config = dict(
    intermediate_size=1344,
    hidden_act='swiglu',
    qk_norm=False,
    parallel_block=False,
    optimizer='adamw',
    lr_mult_up=0.657,
    beta2=0.99,
    final_lr_fraction=0.1,
    max_seq_len=512,
    doc_mask=True,
    train_tokens=1605000000,
    dataset='wikipedia_en',
)
MLP neurons of a small language model. Each row is named by its layer, matrix (down: output weights) and neuron, and shows model dimensions 218-281. Each number is 200 + 20 x the weight over its row's rms, rounded and kept within 0 to 999. A neuron's up and down rows have the sign that makes its largest values positive.
A block is one neuron, or neurons of one layer that tend to fire together. After each block is what it responds to, as a language model described it from the Wikipedia text at the highest values.

L11.down1208,218,174,217,195,209,236,179,159,194,193,200,162,162,231,219,198,202,196,192,205,229,159,203,176,183,229,196,232,184,194,185,192,159,166,232,173,164,191,183,181,212,169,183,178,195,237,206,185,200,213,215,185,232,215,203,155,201,221,184,217,207,159,229,187
Final subword pieces that complete a multi-token word, often noun suffixes like -ion, -ability, -ation: turnouts, erosion, incarceration, tunnels.

L18.down299,176,212,216,193,181,200,239,149,204,219,216,151,176,205,217,196,219,214,185,251,198,187,203,198,200,176,179,212,177,218,171,226,186,200,196,180,190,223,192,206,182,226,178,166,196,197,221,200,207,233,186,182,224,174,191,179,208,197,207,190,211,213,185,184
L18.down463,191,236,198,196,210,190,192,213,213,209,204,218,182,223,208,188,210,202,238,210,213,203,168,216,204,216,179,222,204,199,212,198,170,192,185,178,213,208,154,214,185,224,194,143,252,220,208,210,198,223,219,227,219,181,208,165,205,190,181,220,224,212,205,215
L18.down531,184,204,182,190,223,196,170,216,209,222,187,223,199,232,186,226,206,212,172,212,186,215,179,204,192,201,183,182,173,210,173,231,161,202,192,179,204,192,217,222,206,195,250,222,204,187,209,186,222,176,193,224,196,182,181,174,178,229,174,222,220,219,240,193
L18.down1302,174,193,204,175,174,189,171,209,158,214,208,193,181,224,201,243,183,221,186,187,157,205,183,229,184,197,188,212,185,184,212,225,178,228,182,202,191,191,209,242,197,216,227,215,200,235,189,196,195,197,190,161,183,182,232,191,220,192,193,203,221,184,222,207
Final word pieces that complete an adjective before a noun, especially in film reviews, e.g. entert-aining, emot-ional, humanitar-ian, trib-al.

L18.down210,210,202,237,200,181,167,222,208,195,210,210,228,186,192,168,191,157,159,211,188,215,170,176,217,207,196,207,178,182,182,195,194,197,208,208,220,182,187,220,216,159,199,179,200,217,192,191,207,187,251,207,211,215,189,197,212,205,198,204,183,204,188,216,183
L18.down411,170,169,213,200,209,189,215,203,221,216,206,186,231,186,180,187,181,203,217,190,194,206,212,215,181,213,184,187,231,195,150,173,224,153,178,239,232,192,226,180,239,194,183,165,193,191,189,200,226,194,245,214,218,179,179,200,237,172,224,226,187,216,192,189
L18.down1078,223,176,200,181,217,241,205,159,189,178,262,197,200,201,208,224,207,208,206,206,209,183,228,194,199,219,209,191,218,206,158,186,175,220,179,174,208,175,212,154,186,188,193,147,200,220,199,196,178,159,205,217,182,219,220,213,206,219,174,159,218,191,228,199
L18.down1103,202,176,229,161,215,222,164,199,226,245,224,207,213,202,211,211,219,214,227,224,128,206,195,161,163,203,216,200,199,185,198,237,207,208,201,215,170,166,204,182,176,198,228,192,212,216,198,233,165,200,215,238,202,225,194,217,186,231,204,218,234,185,181,207
Tokens that finish a fixed phrase or word in templated text: census "made up of", stat-table "Passing yards", "4 points", mid-word pieces like "Relig".

L10.down795,182,179,182,227,197,208,181,186,216,193,195,181,182,207,226,160,214,222,213,230,210,212,184,181,228,214,204,208,188,173,209,206,237,191,201,204,184,152,193,177,168,164,197,203,178,189,185,217,199,173,227,202,205,204,190,217,227,182,223,209,193,213,203,217
L10.down850,205,179,172,244,169,198,200,224,177,226,196,189,197,231,201,175,176,197,229,184,200,193,208,209,197,199,233,189,246,230,177,192,233,213,186,211,200,185,235,191,173,190,207,186,162,185,184,190,188,204,197,212,178,170,187,203,207,190,229,226,192,187,207,205
L10.down1033,211,188,191,227,205,201,202,198,212,206,227,188,214,214,188,199,181,212,204,209,202,187,177,220,198,210,213,192,169,191,224,174,168,190,210,229,146,248,195,163,176,219,208,191,184,176,195,211,188,206,203,180,183,201,231,218,156,228,198,213,203,175,184,192
L10.down1268,211,173,200,180,209,181,158,208,221,165,180,193,196,204,159,189,204,218,226,226,234,160,217,194,209,192,176,199,232,183,219,195,212,188,245,224,226,194,217,169,203,220,159,233,183,171,200,194,209,196,184,179,197,209,204,210,220,231,181,207,198,209,232,203
Word-piece tokens that continue a word split after an initial capital, mostly G in names and titles, such as G-op-al, G-ot, G-in-ette.

L10.down169,243,185,190,213,222,190,217,199,201,155,232,173,177,216,192,208,185,185,192,201,196,199,207,176,185,185,225,168,172,201,196,206,187,210,173,230,190,199,194,226,190,204,213,246,180,228,203,193,179,203,161,165,216,184,204,159,209,217,195,221,220,212,194,187
L10.down653,187,263,194,195,212,195,214,197,177,189,155,194,214,232,184,206,203,219,183,183,205,212,193,171,215,182,172,193,200,205,205,166,187,240,191,182,191,222,182,164,179,227,189,197,179,187,202,186,194,197,173,200,182,173,183,200,225,180,192,223,191,225,199,179
L10.down1048,232,223,190,183,200,211,185,229,204,215,208,229,186,191,214,233,173,191,196,180,182,196,213,154,180,212,205,207,177,210,171,193,160,214,203,165,211,181,215,196,198,207,210,177,200,197,207,188,221,175,158,240,194,197,231,199,204,186,181,198,196,166,202,223
L10.down1251,221,180,205,206,228,214,211,228,240,184,217,213,193,200,232,204,205,192,200,203,206,209,206,168,200,231,180,202,211,201,231,196,192,161,225,180,186,208,199,203,216,193,197,189,196,205,222,205,184,215,186,194,203,207,208,174,167,203,196,190,195,218,202,205
Suffix or middle pieces finishing the first word of a heading or line, chiefly "ical" in "==Critical reception==", plus Chemical, Historical, Both; also "both".

L18.down376,198,221,180,199,215,167,198,223,227,189,187,204,196,163,185,229,186,202,202,172,205,232,226,210,201,193,210,194,213,206,195,227,193,182,166,196,208,192,212,213,200,221,203,218,225,190,180,199,211,219,206,182,176,212,226,191,205,174,207,186,233,194,200,173
L18.down728,212,175,200,169,203,209,179,207,225,232,190,209,210,217,194,203,201,152,191,211,175,214,229,210,212,193,206,189,179,202,198,214,175,221,214,200,202,173,188,218,219,200,193,219,167,186,204,202,218,218,175,205,186,210,205,195,146,181,172,199,218,228,237,222
L18.down895,199,203,206,197,207,241,209,175,195,194,193,196,216,216,236,203,208,179,212,187,225,181,208,192,194,172,183,187,214,203,173,217,225,209,219,210,158,208,225,202,211,193,160,188,216,210,198,224,209,228,179,190,207,199,232,179,203,211,250,226,215,208,230,204
L18.down1089,183,184,213,205,212,210,221,208,222,202,208,210,187,170,213,202,189,173,235,221,221,203,189,213,200,198,191,208,190,201,193,231,206,206,190,204,219,210,206,184,211,247,176,184,195,205,215,229,179,186,201,186,189,219,210,196,189,202,214,198,204,205,178,216
Word pieces that follow a lone first letter that was split off, such as G+ot (Gothenburg, Got), f+ier(ce), a+w(akening), G+e(ologically), plus some stray verbs and table cells.

L10.down23,191,182,203,229,205,202,184,203,241,207,199,203,187,218,182,235,155,197,194,190,186,206,198,231,226,191,216,167,222,194,214,227,195,188,189,188,228,212,228,209,200,245,185,190,166,183,227,190,201,216,197,185,201,216,191,192,198,192,216,174,234,227,213,185
L10.down107,217,210,183,211,184,179,204,244,187,216,165,214,179,180,226,193,218,185,192,223,216,204,213,196,195,201,188,208,198,243,208,219,201,180,179,158,211,172,206,224,197,195,189,214,160,218,188,186,198,192,191,237,186,201,217,215,196,213,221,221,203,216,222,162
L10.down944,174,218,202,211,205,176,210,203,204,186,200,225,191,217,188,206,190,215,209,158,204,173,210,175,220,187,164,176,197,194,226,204,165,194,199,214,198,190,209,204,217,200,187,205,160,224,209,211,210,217,188,208,194,199,231,231,204,238,163,164,211,215,182,215
L10.down1028,184,188,201,190,252,208,184,210,202,215,160,216,205,218,204,218,204,174,206,198,184,204,221,195,191,173,172,164,190,161,182,164,228,211,226,184,213,184,208,217,207,216,184,194,198,221,167,203,207,206,211,208,233,178,202,221,208,224,200,170,221,213,207,179
Word-piece "j" inside foreign proper names, as in Ajax, Ajay, Shinjiroh, Aranjuez, Zhejiang; more weakly, other mid-word pieces of names and words.

L11.down1166,168,203,205,209,189,168,223,202,203,205,212,181,213,189,204,195,176,198,189,169,210,204,209,214,195,219,225,245,185,208,196,215,195,186,191,200,206,189,163,167,184,229,201,201,218,221,245,233,176,228,226,190,185,242,183,196,234,163,203,210,184,173,204,214
Second word-piece right after an initial capital letter, mostly O (O-ct-ober, O-slo, O-scar, OT); also " is" in Wikipedia lead sentences.

L18.down400,201,186,219,206,199,177,183,162,206,197,209,245,222,215,176,181,217,167,191,199,187,204,211,210,227,228,196,190,190,243,209,182,199,199,198,157,207,196,193,219,192,217,179,168,207,186,192,212,186,174,172,214,206,201,212,211,213,196,205,218,162,211,223,184
L18.down633,200,188,196,187,210,189,221,195,196,223,204,180,197,189,187,194,193,213,155,169,196,201,220,176,223,225,200,195,214,210,205,166,251,204,192,206,223,203,187,206,181,212,177,198,185,224,206,226,224,207,181,201,197,174,177,184,224,243,206,198,208,231,182,218
L18.down914,215,180,217,199,199,229,160,196,169,224,202,181,188,224,189,190,194,222,222,166,193,185,222,180,189,209,179,243,215,215,198,251,163,206,177,182,160,187,192,223,207,182,225,217,230,162,180,235,210,182,173,210,187,226,227,208,178,200,162,198,178,237,223,232
L18.down1250,207,205,216,205,202,198,203,228,165,214,197,202,163,229,182,228,174,204,219,221,192,243,203,204,222,187,165,192,164,234,189,214,216,228,161,204,193,200,176,214,195,226,223,210,189,194,182,203,208,181,243,218,198,224,218,208,203,198,202,201,211,199,190,198
Single consonant or short fragment starting the second half of a compound split mid-word, e.g. Hell|c|at, Skys|c|raper, up|c|oming.

L18.down106,166,210,226,211,209,189,181,204,180,187,194,191,218,191,215,151,148,177,181,234,217,200,183,217,207,189,189,220,193,189,167,223,214,226,187,192,211,218,206,250,218,184,191,193,210,213,189,186,208,201,185,160,197,204,159,205,194,174,193,203,184,215,231,195
L18.down462,187,198,190,196,195,217,156,169,187,222,216,171,196,183,218,199,175,177,236,218,182,186,194,192,171,196,193,144,230,198,206,192,195,163,187,215,185,223,193,211,210,208,160,223,214,187,204,193,197,189,208,191,196,218,169,213,211,200,161,186,231,211,207,187
L18.down638,181,229,206,203,228,221,184,208,187,197,219,216,205,222,205,198,200,193,217,206,196,195,214,184,218,180,203,192,224,187,217,189,183,182,198,172,232,201,200,220,189,228,223,224,172,182,185,201,221,196,194,200,201,161,209,225,207,223,185,172,202,167,209,236
L18.down1310,163,181,174,173,223,164,188,208,202,201,187,200,233,193,219,221,218,213,172,163,192,232,193,209,201,194,187,186,217,191,169,220,216,220,220,209,172,191,219,199,203,203,203,176,217,216,170,208,204,174,232,190,212,182,168,220,164,215,217,219,211,222,220,208
Year tokens opening a row in pipe tables or list lines, such as season, census or Olympics rows (| 1990, | 2016-17, - 1990:).

L11.down78,207,207,207,191,219,217,219,198,192,184,224,194,180,217,189,180,233,189,229,170,200,206,213,198,137,227,226,197,193,199,205,170,209,176,229,203,222,217,167,219,219,211,207,224,196,206,179,200,204,195,199,199,181,187,167,181,209,187,169,177,179,194,169,219
Years that open a wiki table row right after a pipe, such as 1991 and 2022, plus inner fragments of longer words in prose, such as iv in trivia and n in remnants.

L10.down28,210,183,194,175,211,214,205,208,203,223,222,203,205,174,204,194,194,211,202,187,187,201,189,200,196,218,202,199,197,196,186,190,184,179,152,177,190,187,205,207,214,174,207,211,229,181,201,199,160,203,209,210,224,210,209,178,197,216,216,201,226,203,195,177
L10.down259,179,187,186,187,223,212,182,198,179,210,171,205,202,216,220,212,209,218,204,177,240,203,158,227,207,188,221,154,182,196,229,179,203,174,193,202,200,162,164,215,185,187,249,189,192,220,216,214,173,203,233,212,199,215,171,227,200,203,186,206,208,214,196,190
L10.down679,191,239,185,201,196,195,195,229,177,201,202,218,208,162,168,212,210,215,193,166,205,203,197,186,178,189,189,207,198,185,215,184,192,202,168,204,201,189,195,207,210,168,197,198,197,249,188,200,196,189,238,174,198,205,192,207,162,175,199,206,211,214,194,219
L10.down766,166,191,196,180,185,225,192,209,183,223,216,199,183,179,205,181,196,181,204,173,163,217,213,200,176,192,200,221,174,191,214,192,205,222,185,216,189,192,170,186,227,199,202,172,213,192,217,179,214,196,234,180,167,160,192,188,178,172,224,192,220,169,191,173
Years opening a new row in a wiki table, such as 2010 or 1920 after a pipe; more weakly, sentence-initial words like there, During, Before.

L18.down521,191,198,187,207,193,200,160,203,188,214,206,196,215,225,201,161,216,185,209,192,206,186,175,157,195,205,210,206,200,204,192,200,189,195,210,178,173,153,194,151,194,218,187,192,225,220,198,182,190,189,179,213,185,221,195,198,189,230,229,199,175,189,194,199
L18.down1019,226,216,221,206,173,178,194,178,200,188,174,199,202,220,204,196,188,182,213,207,239,191,174,241,207,186,197,224,200,230,214,201,182,220,199,197,163,195,199,174,190,172,186,167,212,178,222,180,227,184,186,149,200,240,214,197,224,194,222,226,217,188,225,204
L18.down1036,209,195,186,223,244,203,177,159,212,213,194,251,222,218,206,242,193,197,177,202,209,200,165,196,182,211,193,213,183,226,211,208,197,234,183,182,226,202,182,170,180,210,185,208,213,195,180,190,230,188,215,171,202,174,209,197,221,234,177,210,146,187,218,208
L18.down1176,162,202,229,227,211,220,179,197,186,183,187,166,214,218,172,199,225,204,183,186,178,184,195,212,215,195,205,220,196,232,170,199,185,195,233,217,207,230,175,225,242,207,209,207,212,187,220,182,195,172,178,170,202,194,210,203,231,202,192,202,208,201,230,218
Pipe or semicolon ending an opponent, venue or method cell in game-log and fight-record tables, just before results like W 100–98; weaker, scattered hits on mid-word pieces of names.

L10.down140,233,179,249,201,172,191,188,193,206,182,188,196,195,190,172,200,199,184,201,184,194,218,196,226,188,203,202,160,197,211,186,209,163,189,166,194,214,184,204,205,210,179,178,215,212,174,223,215,230,205,194,212,200,189,208,182,191,209,186,196,202,222,203,177
L10.down697,201,226,187,183,216,187,190,208,233,211,186,215,214,222,223,225,222,189,191,175,168,172,199,229,215,185,180,201,210,245,211,207,202,171,199,195,166,173,227,194,219,182,178,251,175,209,204,200,182,195,206,208,214,197,177,200,212,226,193,201,229,168,244,191
L10.down975,137,236,170,203,183,202,165,203,146,202,205,173,199,169,195,166,195,228,178,206,188,206,223,209,230,188,197,188,195,204,171,194,194,203,168,185,185,188,192,172,199,189,208,177,181,207,169,208,194,185,166,208,208,166,230,229,213,221,200,186,168,212,181,174
L10.down1154,190,186,197,214,204,192,214,187,233,199,197,229,231,160,179,214,238,251,169,211,215,204,179,184,217,180,177,183,228,162,206,233,175,195,237,228,197,233,179,182,245,175,226,201,201,190,197,191,187,181,170,194,217,232,184,223,215,194,209,201,212,228,194,169
Words such as this, that, both or which right after a sentence-initial preposition (On that day, In this book, During this); weaker on mid-word name fragments.

L18.down556,168,196,209,226,209,205,169,172,184,207,191,226,190,214,242,234,232,208,202,174,237,189,208,213,202,218,202,157,227,216,214,220,229,211,201,174,201,234,172,213,224,172,197,206,194,205,191,184,193,228,194,224,228,184,232,195,185,259,195,201,204,217,197,237
L18.down613,234,186,226,180,230,237,178,185,219,209,195,187,190,227,197,228,201,208,203,183,194,214,207,180,177,214,227,186,190,219,208,216,205,205,190,205,219,203,224,209,235,209,180,195,231,156,198,164,181,226,191,219,205,203,211,221,217,205,170,185,227,231,179,237
L18.down848,218,183,210,201,200,177,152,219,211,213,198,211,169,217,197,174,204,176,189,150,189,204,207,201,190,196,207,193,189,185,205,204,213,191,236,181,187,226,217,233,199,217,227,201,205,207,217,169,176,203,190,201,190,171,186,197,201,244,179,218,195,227,235,171
L18.down1263,179,178,211,204,200,206,221,176,185,209,166,184,199,198,221,217,218,198,190,223,211,184,175,231,229,158,184,205,174,193,196,207,200,154,205,238,244,215,237,181,175,187,205,223,204,179,181,215,186,181,198,190,211,220,227,179,189,211,178,201,249,211,198,213
Prepositions like at, by, in, on that open a new clause or time phrase after and, a comma or which (and at the time, by 1977); also paragraph-ending newlines.

L11.down977,228,208,191,175,199,218,222,187,211,217,225,168,234,171,205,174,180,191,198,197,202,228,195,208,191,234,217,202,185,193,217,199,182,206,226,226,204,216,180,202,175,180,211,164,176,188,222,244,201,192,217,181,218,204,189,202,180,223,181,205,189,199,193,194
Short word-internal fragments, often single letters, completing a word already begun, e.g. Sans-k-rit, s-w-amps, dec-ade, w-ip-ed, 201-0.

L18.down190,251,190,173,199,182,227,160,198,184,218,212,180,206,195,223,195,225,225,214,223,198,177,234,163,185,202,181,187,206,220,211,181,170,214,209,204,203,239,166,144,206,186,209,213,180,205,216,188,210,189,200,214,239,213,185,231,209,238,226,220,232,164,210,201
L18.down293,199,168,235,242,185,198,194,176,198,214,210,254,166,214,195,182,174,153,195,209,227,198,194,194,174,186,219,218,183,191,212,190,218,208,195,183,196,172,214,199,194,195,192,219,230,219,216,196,240,214,180,202,194,180,158,228,194,246,216,207,201,183,200,226
L18.down343,251,195,233,221,189,192,204,177,184,249,184,178,167,188,206,232,201,206,214,256,228,206,180,167,181,165,175,229,194,211,180,215,207,211,199,224,185,189,191,222,167,178,173,184,188,229,190,213,181,225,196,160,187,189,204,249,210,181,204,189,201,180,217,184
L18.down1275,254,176,212,201,210,180,210,191,189,194,221,242,223,211,211,236,215,205,186,201,218,200,236,186,187,216,206,182,197,218,203,177,205,185,215,196,235,178,179,189,198,220,182,220,209,210,163,229,215,178,206,212,191,190,212,211,194,218,230,190,216,219,220,202
Final pieces that complete a noun, strongest for precipitation and weather words (snow-fall, ra-ins, Hurric-ane), also stiff-ness, concent-ration, and "of" after ahead/front.

L10.down475,182,228,202,231,198,187,181,173,218,212,209,215,178,183,214,179,213,222,258,203,195,180,239,213,200,246,154,214,200,198,203,227,201,202,168,210,198,197,214,194,200,197,209,184,195,225,229,159,212,182,214,191,171,214,203,169,192,159,202,197,195,202,191,182
L10.down643,199,177,184,212,212,203,222,225,220,203,169,228,199,181,206,197,232,171,221,210,197,193,205,206,212,187,193,181,171,198,216,200,189,203,186,185,193,194,209,172,183,180,224,215,177,214,213,183,229,182,217,223,218,180,205,203,207,208,146,191,234,221,239,196
L10.down924,198,168,198,220,195,195,203,224,244,185,208,230,202,233,164,226,213,195,236,202,215,194,233,212,196,199,190,170,225,211,211,221,193,196,183,177,181,202,174,198,201,220,215,221,173,214,205,187,219,175,219,204,225,220,213,200,218,182,197,197,198,208,202,174
L10.down1314,209,208,233,205,208,218,176,186,191,181,249,214,196,187,197,207,226,247,240,213,241,202,238,190,200,179,181,196,212,197,165,207,197,181,166,197,180,201,187,233,221,205,235,176,191,200,216,180,218,208,205,208,197,213,182,167,217,214,208,214,194,188,173,173
Closing equals signs (==, ===, ====) that end wiki section headings such as "Background", "Stage 1", or "Soundtrack", plus occasional mid-name word pieces.

L18.down211,198,203,201,254,197,201,198,174,209,208,198,198,200,182,220,175,203,198,205,209,199,203,199,231,201,234,202,198,189,179,194,199,205,206,216,203,171,192,191,179,205,172,189,198,192,206,192,204,190,199,179,226,192,204,205,224,187,235,197,211,169,188,228,189
L18.down316,222,215,196,245,176,225,213,161,197,193,194,194,194,167,209,206,212,196,209,216,199,206,189,217,182,196,203,217,202,193,216,199,198,203,202,226,212,211,221,169,197,180,203,225,232,170,240,180,228,206,214,182,205,217,214,172,205,220,203,194,223,198,202,220
L18.down714,201,193,220,208,181,219,198,202,196,165,215,179,196,194,206,178,198,206,191,208,194,210,186,239,238,173,185,192,157,163,204,212,191,154,231,195,198,203,200,206,164,198,205,201,188,217,196,200,202,202,230,180,223,189,220,163,214,216,185,189,186,178,217,189
L18.down1235,197,221,191,254,172,231,222,185,232,202,211,216,229,186,169,216,175,213,215,171,202,177,198,219,192,169,185,183,198,189,205,210,157,194,202,205,208,199,157,189,216,217,205,183,190,183,224,237,224,178,209,224,246,231,177,201,196,235,206,190,183,168,187,166
Closing == or === markers ending wiki section titles such as History, Reception and Venues, plus blank line breaks just before new sections.

L11.down840,218,197,209,195,225,229,189,198,224,161,191,204,188,191,187,203,227,197,188,196,166,193,192,171,215,186,207,201,191,233,208,212,227,222,180,202,195,198,206,156,183,160,228,216,201,202,202,197,236,199,190,200,198,194,240,166,173,163,169,222,229,219,182,224
Adjective-like modifiers or word-final pieces completing a modifier before a noun, such as economic growth, architectural heritage, emotional film, and name endings like Littin.